Weights of a small GPT-style language model, trained from scratch on English Wikipedia.
Size: 12 layers, width 160, 8 heads of 32, MLP 640 ReLU, vocabulary 4096, 5.8M parameters.
Architecture: LayerNorm before each block, learned positions.
MLP neurons of a small language model. Each row is named by its layer, matrix (up: input weights; down: output weights) and neuron, and shows model dimensions 0-159. Each number is 500 + 50 x the weight over its row's rms, rounded and kept within 0 to 999. Numbers have three digits each.
After each neuron's rows, "fires before" lists the tokens most often just after its 100 highest values on Wikipedia text that the model never trained on. A number after a token or word is its count.

L9.up544:570545508494485552498438459490573480484457502478431470552492526536436413507456523477462507566462526496380513438477523460479498489585519553588497433543505516367531470482573523494468531480473610555418552533489516487502513530498460557508517516415476507584544648445493512477508459537511568479347528593531476509524431537460550500482524462493510446444520507564505410541516506470520509576434531556408502502392560408589527544543554418521427467534490437572467571435513399545563477475515522
L9.down544:546450448480462379501520563510473511521582498521473431506537514509554527452605444497564471453523515521576537575520552488526427374441528395535447527446648525548508545513485514515596463497513429477471527499495468526491512433496512425426371488438529385431493513514570539510509569507508445518512499493507414426477530532430565535488441598489560485573503431506457552610516481495519479510493448449603409498508466536433472562514559520511497482513466505492484541508555496425509524595380469
fires before: "0" 16, "5" 14, "7" 12, "2" 11, "6" 11

L9.up129:533566471575479599480541586511570511406537426458474503463562514463486479533544580486537527463518526543535492569471446474487452495469617489593509444477501510485461525359502482439486536567522445549476544504529544504485449551424429444568428509509506491554451482487469508480531557486455521527440490571462373504507378385427448452521476533587451529543542556403519402547497564514490502544470501461540476539453510575522602447499509424549579507438505413481495508616506430508543501441522554
L9.down129:385471558518460491531571459502483452560522416564414542552436523498452447502494563518495495475494463553502522527583463526585473599455482477587446580520495572504404422491503412530514443572547502525470507508504536507397449511536491442546486531471578433548485546476441510456481501516564495500468504572493556588470501450418577494529511466519502532478521479334468513527606499570583479466563551445439480547501433473561488482517509492565472496516454474422433615528467489521378454427588454
fires before: "2" 16, "5" 13, "0" 12, "1" 11, "7" 10

L8.up398:569517509508482449434532502455485479493541404482480567538523514557509455414533508444540450533468465591458469549558455394541475635455554516586499436520425503476520531443500572440523498572516392516443531542596557524481493501491390530556514433573406597512431421518525506535539461467474527473404458501525395513325528500453493480524439546478472512483511511455493518472561489586544589459440551583530476480527580481545531474534516554510497549489499449464446569541493475456418528480506563
L8.down398:538547507505462514475583554519591558463473482445459437383480599508510441394499464527635422421539521582480459572555480525499482435473478469471430531474525467499540505500515457552465632453469569437563607554481556453463445487444483488497452592512509462514533560550424532467482541490558472544524465493462479524460478551469501478469521429549482513568504383470543480569367471502577429525535452487469492512487478487599549489604538490509439529500541464509573531503557514484438515363458493
fires before: "0" 19, "5" 9, "3" 9, "7" 7, "2" 7, "6" 7

L6.up593:496548485516517504522588433486490482502424447509450538497427585467644452560422517538447448365446494583498471447499488438549498461547557495579531510505556556492509501519403558536507508522546519586534476539385479495575531559439545432450497479549393582434561481518581463474453502531427511478436541515559470491480499527504535594540447383469464466532538580472458482455490510478422526566510497464498564450547591446444577526517519500441445420502565468413554496526447477503443492533526590
L6.down593:508520560485415527565409461546486490498553475451471489490560453563541465470505499534549587515451556494551548461535514422543402447487495570577445453376488522435523541617588508469528513551415486504504496498518529547582449438495438452463454529570605488530405470579485515530402511528583464495443357494448521459433450479448486458479396460517524434474430480522527468569506540542487559562524570574522535458533497505496583557617518497521431518554505510532450468480479468429415455505470519
fires before: "\n" 54, "|" 40

L8.up214:538457466515555440477465513550550510480446401490545532508600448523486580462458490526428487595470484459437508489486515502501521558414497519520441495505452514570418482443490535474420527507541552469563481467512347520560600440493515531490507468498457569467514406595423592464555447606454437517502482542507513505527509479518540511509552506496411564449539511371544543546513500476475553448499485557546493554557580568538425439417547499522447595436543584491505497380493559563508548457545413
L8.down214:434523460427528504446535366512495525470508494498479552533402422483526466503594469478460502475592509557517486506501565473499535487454494551572502535550533564417575484518525445516534535545446587530492498460480497479400399472465576494573450511466475534383506591479363383408559488518452602543499468474553542528495518531494386492528512558523568522459461440506547429475504546418481512436519577510524439458543416518461509479480520609498500451532512598578615484510535557506473502505473522
fires before: "1" 51, "2" 23, "0" 20

L9.up329:511483538490501501523488503485416443505532436525504504510465497538536506477496462557479516525535504429471523575565490489535549516471459509487506559563477494528514541513480474495566544469484443569477496574443468496546472523415555485424480471593581517507489502442499481490410437605493535435515483531574384512460525503487463515490497458469523588493474627454477565453551385432369578481512582521455630581525459564484436448574556563439392452387422607611458530455482548503466549489498557
L9.down329:516431557577472403523442510399439552517609410468577480557446484467449483488503441496479472517474410484481551573525515501551490427521502458462499510523558505498531489489579587454475545366435545489502634529537502424544484539494423589598500461480600545464517529474474555610591529548427474467496550481482515495445440562457540576556467450506499544516536481505465470503398556446536401498524473569520501424495565546558522489539472476414474499564491552434430572499510506458523426460465524
fires before: "," 24, "." 18, " |" 13, " and" 6, " in" 5

L8.up603:458397530516429462492493541494568476481511472593439506482471495440489509508516479432552527533508608619445563512552522465498402454508520574576469562450464604476370519516541502435521505440540476474569531417514501513539438542492544552396444565491452441455438458435477439530508490533424489520514516531492483559504572445582521568409483480402509485489473484446404433419525449582503538534443408490539445546493478522480465513505433495489556436508537517615565529581524511496512632481490522
L8.down603:458562593462506478549483458474454531455563399475518446480503530528389524457517502498424484506482417470521497500397494460473480500541483557640486526528544471490534486562507569427612517488576488539532450524477537504492455478493472476490561568504552468503483545525430593550522456617620497458498557450542525514551535523512483389520502445448450449421469523457534511633435497423473536535576581445427520428548536531458447518515479453542502479527436464480454504436608455511509495615576418
fires before: "4" 13, "1" 11, "9" 10, "5" 9, "3" 7, "6" 7

L8.up142:537487512500583390465520450513449489461488423509594561485488499533515440485541460562511473511507589558493501463578552386475599496470556471468481445497579481494547573472437523458417464566569530439527429495434409574445512465530515494436515557586484537516599519458416400470520528508592530558534593527625501468542532537450529493554531473443520549462431447525466519477567522403474554542479526526483513511563498589593496480536493516492511507450539578475483638550535559513553509412503507
L8.down142:586571507466436491573545536360525489528390500433420489529518515480416512510498616434493476494517486642427468523494508457544420550478525498562553454421433442488486490498520425530523555543480519569426497501470654481492489467519545435519452562532499463534488456484507494527468543511436473493604521444518498528467450500472437423504490463537544484504508504521499432481564481598496500517523468504437452555427472427496627529523478455603485502540465420511527465603541561446420528580589510
fires before: "1" 29, "0" 23, "2" 9, "3" 7, "8" 5

L8.up408:471450421529484529509499424550563462473527452545469437566496444512469484584536501490477440487531512494389592457549516516474460485479521559550570462486486538479478488487482550562423567505591511476595463479491464432509476429408514491436530379554452490509504510487530503403519514475568544535529408468395558546547548461480474509512371487474404556568546458417483538526449439483555450418497591554474596561454438429471496476389421467509440550466504522472490578467526505520569446478534604
L8.down408:556506480548470477468534584589526545506435501581545535495437477483536467520504613576429533544548512454422490391501422549575434509493536469494476567502483531525469530423543515500459473474402519591594580569521556452501474502510514548594459548525610532461440437500523535409493500488512531425437464541448378477500483512494489412546471443590499434452456510459552532537453548458475470510532551457479496467554464537449514551430531478568514521440430407414543400499496596585463553498443526
fires before: "0" 80, "2" 5, "3" 4

L8.up507:504537537577557441557548481458435548505515479558535576490527588548481501569480543482443509475533588416492518526545593540519482553562468500539514384510491535517504515497471409530551572422515459561518422444478513403518517494433474426584564477508517497468501520491484504547471416580615438539639453585498485489576548522480484470441490581475482439522570538475432491567488535493491569569509546497535508527514568494439547467524535620427379606504496583555497468453506422439460483533538472
L8.down507:491366586439529560488433427495457585543526429475442435500491509510402529453479510516492421516551494511451453535449469415455484413481500427501454518523494450466539500447605538495472541455544618484454568550453480531455496556539545577491452508473518507553529514460497475452636476497445505475470506501584445587496503458429598552540568583479534469546457574575540531491516571491526440500436566643485458483439529478526439448587437509519509409423520544546546520495509560557458458492472533
fires before: "," 24, "0" 15, "1" 13, "." 6, "2" 4

L6.up261:503505576491428435508518512528443499615446476423514543443498487528527564493515498502564379478499432541507527492452516464508471544431410456592449556511593540457568463427558437520461537574507494490506510538572530558497535475503477477490538517472500522452479494512380377511517477395575555530480489453484395530505444504551446393590622473456481492520557435506495545551539504513502489457430479526573506457409556476469500587564556499496410524570500451516451442519650561509494475540437508
L6.down261:573526569529559479473469517520579514449558506546531559539468479541497474600544432484520525536480554361464454633522549498532506495552530464503499456542616484551409566530450527436524453387490502572474457421468534433508422477518574596398540452489553520476571494525469480539475590543435448473571481532477438448495614448548513476484502536464524494467547584411512474487497414444488408523428525444497479527527515517510505443498483545440510410449450435470463528504440466485567516475624485
fires before: " " 33, "0" 11, "1" 6, "4" 6, "er" 4, "." 4

L9.up612:377450501561543503557481525443533448467473498585400521533425488579475495565482575535509501461507512451471519545510528481581442562570464463529539469527479607500467429424448460517499502449428492616457480503490481480473515515489468445461450499489651528476458558545487572458477574502525464492398506414568519476490528504500504453565497496472576618517540543407566492495479486451508396511544465421538548474471483474582548546621498514493372404527537485529450522614493521465540534538454469
L9.down612:513551516602425513487458531463545513602495507468436492509427450553540605524517453455506475442466466515582501539482484420485424538550577456475485443502504591563417592455485522582601540517473555528503527520507548494410451483470432498503431485446402558569479520468516493524474525555484512581494537558539507332459479409442451425543518482533525489462499564480488465525598564504592605477509470503488444507473520476575414541524485542487479531534506486449557477490457556406343493509497495
fires before: "1" 21, "7" 14, "5" 11, "9" 11, "2" 9

L8.up26:434537514569449539536522514474488448475484490503453558492450446557384518621457532549426446556467523468463436479468589447658551470473557462503520445520603555489571386556574537489429470487484538540464497538411550526549485525546539509406554534447522575477478537558530529508504533498537472508451397524469495493486573429439549442564501547509579571514504492416439459450489436465528494558461419486491518486472519472465490491422530469480481459447539454450539445606489585514603500595562481
L8.down26:427477522473481505481451500566492473498574502533421454456479426460516480474497501535520444492570431533509542488379535430506522594560547434567446485482508508540404484465541469477527557439479478664492503420478433471589619469572531502512508440492522535550425431487532477425575512508486515495385611463473509498458537568487516585567517507501547404537511500441485643424554419519599495524536505573454535390560537529466498531498520525497404456517499467507484467516452550462517506543519440
fires before: " " 30, "," 16, "1" 10, "6" 5, "2" 4

L4.up252:497551511405526497467456550400502468518577450563434508507485566480426479526592467543453526509521381506499491594507481449437480509431512497565577516502450540559430495406515408476557592606462512540536449479499543521557483533465509459463473484475533479450538537474485542559529459472479491411569472428483501616426525549423494579508567596516527391465494553505472543537560472579475632503558491559458409486496476452533521465472512492618570509555520534517411494510516432515533450465410481
L4.down252:494472533543459461537566474600546487524411540448515449560569450528518498478432508454457442485437489464495550451564534459568451398577414447426421583433601409409547551558507520522472420487538463469547523540567385535501465464532483501512472461526504480528465466460547394478532451539516522558522536571567471394565505453473491482459578398563503533550508533487504456525419542463551447531409577501491528462479538552450478549571562504545437477466544457517589533492450607519446538532530536
fires before: "\n" 51

L4.up272:521663522563470547440546549461500486463577483591478478499572571456490432521457479503466555482525452635553478479520462523502441526480488549451506500527477494526481490503454498489459558509496416499505425448450582572478425542498490518526479402560583489510526479427478528488455547577563446451453546591376466555483501433420507550467489509552554541559468521528515418498478533418445592542451585562555512496515453421438521466563525430458581488491459533359508475498553436573529472554483444
L4.down272:470469581471544507561500462477468574524557468423518492498438452514444494515568519533466505646469498355463516517520599476560517409536505426596475460364487481457462505512502479484496489485493505536522553436552500424628522422483465437475510643489563500508524491558604466455518512488526625492525466469504446436469491574511579483507462498497473470507466462478529547465535454545494474426508515440536404506501534617542471519490505535513420454495499505567468523494428473414461591414591486
fires before: "\n" 76

L6.up27:453422509459466484525512535449602451499521448501525507559494458527540483528489396520501466451504534538478447520415550430505530467510533479565564528422412531514613538515493465500448459524525598433551467449410507494488509443445538505575511522584542540506458432521467440510540566447470590598518459496447483400407394438453571552552461472474586495470435483495458491530647434485482557500580591505491487592535424531555581451541542460509509482501539547562481578555512601535479513437505491
L6.down27:445557517446495597450468446473480507420523480499440499509403512496544492409499507545523446575487595552615428518440466424457382525475443578490461459528470480511576546610518494503530532519468502490496472451503514525496522464423508492443480571543446563474532498439548516422508493554565571551485559516510465478444485527520426348531486571485510532560434489581520506466487444498541511599490489508601371578485503445574470379523439490634492504544462508510525517556488532469563446461492529
fires before: "1" 15, "6" 14, "0" 10, "7" 8, "2" 8

L9.up339:417452424535498523441482502555583453469464488544549392492477489576455468579499442441433486455484607482472469479529517531487499442537388535550406584518462511554444485405519494482470504448437510549435537480544511451455481547451523483449570465478543531543520518553493533508456519557565500579455456446520574516511543647496520448480477543543411453454485578503517519593509528491507435556581537405526447552485536540617465449551565580487539442503452481537551362440549482549492562432491497
L9.down339:524543538496437549482446540505414431473539527480634491456480638507478505538513521506554475521497319570584521487518497451565465550490507443441533424422420562470494485578564459518478549562602512478565530463532491523474494421625478511603431512470483501518495471428443458506576539431504460522500509621415466433502481457476514538497548512513574491512504416501503455473540527463528473440420505487473533503470550483421471563507528430490415527481577533521474578482503603436482513451561489
fires before: "0" 19, "1" 13, "2" 13, "8" 6, "3" 5, "5" 4

L9.up90:505506529576490399429468503599484460599494494442524556481560425542445558454507445482439440489447466442589508489537541572517542454484539525531507498462612600457422554452467503562523495539464511509507374525479467496545486486470539484588542440514618563521478523555499462474456541448531541541516470390489537516486514514413510469484482463436476490467527463390514632533575488471516467467421499482526559580507530529491451379388556458475468477459563509552539492492542445473598470446508602
L9.down90:528431447447414444464521456504498495415530568558497516546498531571515415490423555522446551623519453592575482499534533503527403529494519495461477545482518501435530515494519552459391502520550579530521512459510472551456551468514578584521513512462496437533426578401444462565477547561477502489518556536468455569507568486569414415438497401425535517505446489524414564553452466515420465500460554484518544446463508491396566458514466438568439468515535522555570462604564508607500471504505412
fires before: "0" 49, " million" 4

L2.up69:502559481551540468509507500407422476568527477462421484477531563481497417487439508525324549494462396539524489417563554523491452463477500447403508650481487514560510599540510569534546510468478460516599483529463549559447531443413507486437538486526422529464609497470436471507570592549516420486470465518526488504524471555488514486531534446505459546583479502379474470485593560526446505446507480500541471485548566518537458537624558466516492479478537443495516586525466488530429514418513426
L2.down69:583525494481517485479501503626567544379466405518509584482540561502504489491508577453597493502512526447558629573479466519615517523443392533473491412430441353509487491506451430545397524568505516526559442543554426497508488534433516526599527525482510468477467440495468499489488542390477537511426517514455595478438552543508384525505451443472504450560496535516511496538475507459460509561493522560551534426577553515546505476473415542507522524511490567455412459468461454455506505547487445
fires before: " |" 21, "\n" 16, "s" 7, " He" 7, "ik" 6, "." 5

L2.up64:471415583544404430458479531505518461600483495546432438518452492517485437501425591545412478512546502505541516542558516469501543424529454461604402454398591497504526498577498480498574478533479518447531461530485492600571502450536507491505483433632501605490452439514505570539556409452477506564464452451533516468526500520473517489476603536482526535460491501489472487473617592447445576521404492414481516400455491587529402500463461517490524512422489513540506451520520546515430478411515460
L2.down64:538562418435589533547503465430500544436509475445555561559546453518467613550504436484601526479457457530433478490469509520453521531452551550416607538613410515501491446390517560492451538383552440543481577454498544471444471537449525501496496535422525376506486541525454388426452558485520456452550582488464470536495504483488472477527373453508535459507533518515500487520431419509568437511506521573519485584537587420480605499517564477492464477545541495467526574497517508483573472526523511
fires before: "s" 54, "\n" 14, " " 5, "t" 4

L4.up219:559567486518567509479485536448548488440450336510474523598486551464532551611473536537477415459444438540601526434556539471520480401425393471504551438513513447542534513489421530552505534578492431538501565415418572530484586564491469450530611464507480479545550518551533507511543521450382463502447523459503503510488590543560442517500546514455519517526442507474488475459553525548463529556425517523455526486602560444521490524500421504380456563448472530466550514502484415518443515442494454
L4.down219:492523544381481435543498475586433526553491543570444510485505506465474523458520421498489582499427583451547528513491471409453554464522537628577447465505519448485516562520497454591566429538502474491531471583555445495636475464451533525500409535500567556377449554485448467538485420519565541437458445557526492466505546555412530477437442482508527444540467476504543414596406476529522528440559534540577455444462501430484570515575505498517515463508553525432458451428507542527502415539538550
fires before: "\n" 77, " " 7

L8.up28:612545473509530499469503436506581371527581487534488511514547546485500512452532515528559530497426461390380512516500519507541455528452405472509433493521589587445535563455473371566518488603480490521532480472526556498547445467410498391433601529521524537496575534515525459581545544542475457473534494488578508554463477477503552412484502571487441521474449467496664447528452501542463467522574539539474445459541465564440453464540521508451546557580507503479460484604456551547504510466549492
L8.down28:499486520506472501494564418479473483497495514392447439492402493471560544495553421475508499507476508552697491569567511425494614487516600476491496527542480501493480536476587531469484502504567473469491479542484465469463519457585562552536480525474425495479446472446506466510483423528501578501478476508509515465532502573547486514523569477399436581466565451406367566479615565515529458428457515481491553540495548444429501512477494521449498409465611530523487551347590482491522544551487517
fires before: "2" 36, "1" 17, "0" 13

L9.up343:458475465510580485518472498462519474526397519516470509521535492553378538508540519617515439497459463484549416451606565520475452433457544508562512479545558572473441493433418481526507530613526532550494609496509423502570433458493430536549513561568400488541532478443508482437501523519400497556516477434492484519455477612474523542446526544509430524482451495542566387581497530482565472495603514509562475516487477489478457439577391491527448476451414536451521548577433502516520435493601435
L9.down343:494459585483536438466507419509523459487608545414526506514442500570544481466528498518453491504606424553463498460580508511542473580521617561559456519457403515524453442600386548528521453487457525437499455511438447511565473542550504554492382536415494471479493559514515537457461429595483482503481595483451506495488511547522531528481503452450474618477497564445522524454508489509517500515498478500475530568614444538473497547408531562372514541452478487464553538492417385447455490618478518
fires before: "1" 86

L9.up627:413479524475592529433540505423522481522479510505446529498531497474494512537496515555517597454480506535424525501561489489436552430417597549589477499469441541580595450479448453411514538520487369508538523550479486485494423494572492548405460444422501486511519461479493425398524587550471565493471533532520483478485384507508528456484497472535511513571581467533529513510453569595591490423450535445495445491493567460548589503477500496558420418512582457476535508525609346523478550528521473
L9.down627:429563506536483481543445495569528482462508512539456483510573499522523531459406500455464571442500516567572561443510444433549469517545414539525482509381421528415558512538586543624383452498507449539460451507433535455514481565502498548534543490514551483490481445460572535504513492501557572449461520607364466557436606427516562508499548504447454491464436499477444528441569439428414579510576462495468494600612507507450503516496488536516497527416452471524478463461515514549426578468523536
fires before: "-" 52, "\n" 9, "3" 4

L8.up515:454582539539478496408561527453452379508518515448457450454514517493570410432477459492542542433482552532484560538529524485458535566462399592497475529589556545510527480506454496455516499511553407525532462454510530516508464498451515495407483502562480415453439457420436477489520556580515390464516543561559512501460499491460511518496429461484442472464445415403489342504504625469585496507462483582570413426509531518481477537497475470545466537554588552546448458547476548586594537535495504
L8.down515:489560592479417542422485563478507529476505500534442592526438477460505447564522471462425541543506560439420569483510426471442542503527562503563507496548463511417499587552536384485449487538422520518560438584472514563473458557450502543497577519499477520559594502469570537485553465505550537431499534510516472588446456522469444441529484477464394483478503430491457458420427519536529449566467491405495499455564503497470549599523555394443515469473481451548550434606612435497582562570484491
fires before: "4" 25, "3" 17, "ings" 4, "ing" 4, "2" 4, "==" 4

L8.up592:526464499427523417540450561486394448487444447564450474505550492507466494517473450511599453487464440500459441519465524510533532556497489499498510481482495497473466567484491439560469492484522513655556547533523506535521515493453517483437457410528518466562450396542505552511518501422502466418360511545426458588529438491578521472420551455474494550531500541416459522594484433465441570418468458502562446586476495441505497375517498494455489471524485542374516427501637557441476546418564510
L8.down592:479621466521510520455455419383498536480537481471561421559451520516479459549446480458429564435516471522574534516477472552496536410475513466555487518493461575504496502542509556460623455475469511477443480422503490467545484494591482447490502554565444424478499531455470436538487546472533508546630569478592601481378484529445470556508498511522486484434392432521513431490496585453547418519498504513534539454434550534509487510441533419617551519508550499556427594513451495572626469505525497
fires before: "0" 47, "5" 7, "2" 5, "4" 5

L6.up371:585433446425452504523551497596536533429457482458517577508460474466672489435534505559511520536412416473518533526477466506535538391474462547491415517471480494511488452542430527411512529486475500379473497498542481525496507552489506505525469474473513569417496514512557459460511539521529469514518564456493485311425533443526503515468593538461460465550431501579513411553542493529532494526438545594456615508548500544508516513490468545522469401442435529516459489515505541620431541568560547
L6.down371:448459550558536494445390467489497414538492420503495477450498431558469460515492420441493504521637478483485520484569537505498532545393469467453564525569525477482483555364497545582458401528434521552489409508475459447497537489532506515500459512531453460538489510547470545459512424541474536586496464413489555563568423569488529488519535517546591476562524469438545554517443528516576533479552506457554431464436561515478544514500467475575422640576482482476554518485603435390576488429492475
fires before: " |" 32, "\n" 17, "==" 11, " ==" 5, "===" 4

L8.up145:552516516585495392481550465439513521449423481517587511484486519548419506490509553457459383516455466455449510482547557551526558532441530569402465542511486585387397476550470511491478483529550434463508434473477443482598463541470568531469486443592498501470563481550423534501508528537487438536600436481508540558532498455464539510538524514553500488422542454437601545498538546442463489473473481502540520566517486565495486491408426503516469491438668544426595501414448546473442545471596500
L8.down145:455451453354470407490432395491538432487482517517525570616493450487533493429563514536549487500605463624567561526567569527451466418522487592473499505483615510451547450521448506498528474448465484492493508502466495476469535519533428435506433515517419450494525485507463473419512428461397529542463530540505455551455451514553520543490519398570474578492448492526498541488542440567495473566561630550490546489481491538519488410468582586438455484530535576499562524441486501502569556571451504
fires before: "1" 40, "2" 28, "0" 26

L9.up570:516460494523625443561445505489419505451504434559440390439462604521495555427507517480420473525523546490505542540499519484539487476454528548473536501591455508451556511528469469536535548481490475524473543586527500529488394473481481515427476491511511440394549492415481455595482480624513586433472533538497413526489578458473504541463578492567570457545450593447433475562523504534429470478475554563412568574516534600481450456493441562501472485435438547587402548459449506542485595480480489
L9.down570:491490538493470495502415472466468505571637515465542493578517536421511487523493476478540444549539449401545550587499572442535513363484495425499425594477565514516577511443408531506495560475527512464542481508457452505447443511500466540612491571535576495479480494472505526488514480588532454439381488504501475497505582514418516529554490499518616538450473396508460462414445588536474493420457440562440492465467600497494530487507495487435476506485506564501415535483446522621535520615456556
fires before: "." 22, "," 16, " and" 12, " as" 6, " for" 5, " on" 4

L4.up193:492567579501608501596505571515489426427463498464472486485510403499465524469434449553512591450522528564520455499480502502444505477473531573473497440465538458594466517538502526533490478497577541483499455501436498350507496603472455528529411489538524446511629448552438536451518547458513485525452519486513504507593523518356541522510429493520541432506496407427539525509477406525441524520566558515484575342505548557410485518478542442518485530541455495525459516441549613573461524472453473
L4.down193:494433506433441529471555525511554624510475442478538522485499557494446470478570488471506467597493539439452461525477503520537476503534473540560523517516418441488558445473506471416466504428481538416535439542567530586525507394511535526472580533489439593502378551504577546550392498505553498515476550531446579467498551421663523467479584514464451595514579563478460460554483572501431477559426511493460478584448435435542534432549441470491464478406540481523508531546460495490530485394529486
fires before: " " 46, "," 6, "\n" 5, "er" 4

L6.up637:421560432574529497475487464557485402514516479585529547574472412506514626441525514493530429525513494510535443445560578556504443461396542485503498553463511592472544546536455511534494523489489506477602378536499500523568519471485458482397471464593478452489573464484455466420542447493466500485540419529471455612472422474421549509539480552515525635509561477402559455457534511503477532503460491467508466526564506577563429383502509437422491496538534562533481551446483538554523449422503568
L6.down637:514568471480497410424512466514448402455533473539589530531408456422473608443479384526447534612568499513527533397514501488486496487485443557577504522459520548435447526510479474535501496465505590514576422452529450513530518485447575457488436489520376495506439444567380500454494477467400602596538566491498487578610527463479521481511463563495561565437526431544612477494492482480484483547511561453519559584509561539503500518537521514552466495457553555491453520438471504455506524522491592
fires before: "1" 39, "2" 29, "0" 26, "6" 4

L6.up42:574480591472485453459502529594523449552496535548441529524463502540563528421543525475514558544567510480490569471522465502372527353545518487428455491497581507459438537482496532507439532480577487540461468443497530594558507498463500513459398473460621552485496475540547511487611509502420416549434468408494565410563482483436516458529505558520432440501482452523500579391535534428583453514507469510526525431407502476529478526458484588483526467506447430462486393500563583529502571503515565
L6.down42:467416476538656494521485547507493510491481567455486410533493456451513478560429485501472417523551521489467479521429502482582520513510464533507581485519479476451541433369454534488476487446454552471493484494495505530510546596526497384540469504470514459479594550502453526491516492460570555500664518545526535562462507496480476465506588487549470561593471513499505452535451441482446525457338487542526541527545519473453514411448557524516563492594490481584528584500398464526478346509528431
fires before: " |" 24, "." 21, " " 19, "%" 6, "\n" 4

L2.up522:555556505508452512549465599458492476514487438495519426513502488414572534508444487462445504448512433559507525470563554476505429557456510502501486612508548513505484513516492422504526520485482481615480448470442519557439487551390496497501486420543451424484660587459525593514488568446535517426504421583425456438555518400507455461580524477517536553515499496629420558495540602589485559498408470508479441587455454431459422454523442454486512508491505551467531438518490561496490585490492498
L2.down522:467534556480455464447608451600528517444577484499437575500584550535507382545489536466468466497427513535566519540436474453606512449547423472399508542405468425550526490479465461572564533542516428444550484502467439409496536523506502372512534579478579516573372435505488449453530528640511516439503533574566581469438548575489457528473516512482488575473513459456528476496482484471474468508559538533476499550549493537486520552500521561483363515518521407480470518487509429528515469545488503
fires before: "\n" 98

L8.up454:471451540499456501541485475450474474523469464364490470554512545551514466465518454382446486568445488432434536580463465445491521525572493502531574507505498467466431537500491429463533526540541509532422504447505475511476529476424490576508540556531474555454519487454464533518494482497540327516552532556560573429463401492564505527562567451469508503507582487503475481484420473563402557518418499542467590478648490478541483381480452602389493526461476477462492498477550593547485561463504608
L8.down454:482469459441566465542498565497420532401570479537432490424470505471441503511534487529529450562613523452555507582487558383476516369422438535520530507484478451522604523439492568568465493411503495535554585537546525483556590463528477455502439511453517547494567498407489463500503504514526546519491583442495481441487483453497485521433486516419464543519540542509539560415515403538446430426480521561440551479419448553553430449592548614443509554400515507585472532520487535517557495545503530
fires before: " |" 20, "," 10, "." 10, " and" 10, " in" 7, ";" 5

L8.up493:500551535597533503510390552481519371476511457540589498538476530475345453586468425513399427519500556435438471512497588491492544515426551474477528478453487568469542544558480540446471439506597501449550477377486505440547529528528515482461484514496496405422510466559400472442457451507551412511506523517455448572528530379484603520502580478511445602504517526547507521446487576466559522588538447471519536500576483515481501471510458462540561513424467503532547554559425463494494485461525465
L8.down493:473561480486455486548475507495486411498475585586689536536496440547401494490399482498532512553536553440433539474501573497520560504438540439549557490364490564562505457536523450518511421550478462568528420446495506497599555401562493456447464482508466547533493493495493423407539513568521506504469544552540493515526478451541547574493528509502453547459493426516608503414447449386436587520567495391565513475574459461481547548497541553503446514494525493485424527466502518477480462445535470
fires before: " " 76, "1" 13

L9.up547:456521520550444421486515536511513404436513501507544547532547514563393556563411440575503477500434489565437410442482604481604572486605532414511542527529500534583457392517518522485452478504470524525411445490486433447553475544524482459513556465484542509520429517505468514482488530491581535575456432447491481528494519527594432486563508507462514452563457447470592487384478367466569524558512546464397536425512492476540462488486638477473430519479504451444485522559552518485555521482556522
L9.down547:499546525606507566574504475533445480541474564508492443339532494547486450560526388485510481581482430543560500556487517491521407437533528473500542463515509387508515482452553389550481453460546451530441502384460497440583543427471513559482541489517450580418541426507498474547513444518513435481464508534512583515549476517553527480450467475547543428425507476576423505510554478464497440562497521539455515561476483521523632543480639436482514477413560464513542522560507477521394574482505476
fires before: " " 73

L9.up584:504506472439396568404410566473515371496486507499473376452489446504529515520487507543448429519554438473448535415474511472471493523535501492565456551544499470546512458474511537458459490452531473564413522486539476440479542481401506545491485483408461566521405538511527516498514531575453482493399551442537551497564413650503593470505577427486467577480458529517578549598603580493501454494493620443464534526488519535534541525442520561556548454509557555523498393503543473539533496527524530
L9.down584:562523526525527502641492554474527445489448613479477475565472559496502549482454495485587565467501506526585473570443517565557454521527508514432482497461569531553421514487573430450443440501626513547534518529470525500468473539530467511446411415508524491571499534453496575467531500459499423436478562483436433533461573419466440467511506538470544453558457495503418444476437403573566502496546390509532466415468536442483504599600532391518458477584504541436468510581421538506488488438558511
fires before: "0" 41, "1" 19, "2" 12, "4" 7, "3" 6

L9.up346:448575555578489481539417547544583410617459485561573471545443477519423518499514459515396495509504537505460395459471592469516587503415580506494559460515493553492543418574576546436474500497509434529548523442496557537546515499444516524341468493469503474476512517560427522400458452490512524508429517539503479508542521390469555560455501456468478539530525416437446520448430453449551528600482510489546487425582597583550488484432541545510456481498458438512479588517509480481520548504518435
L9.down346:534481622535518532484480592414443412543484489592554521547439462509485512581526531526522441578466528524504485439448569502650560503465533489501450491449470472555550455542543385579518411440452557503502460473481495505566547426559519487464519510471549545479518472501491376410462583494524471463494540528492474456462519584533563563494533530498515484384530545460507580553494412477443554465487440457488510442532386523485579537468445559494386524472532482477474521605434492425540499491489426
fires before: " " 75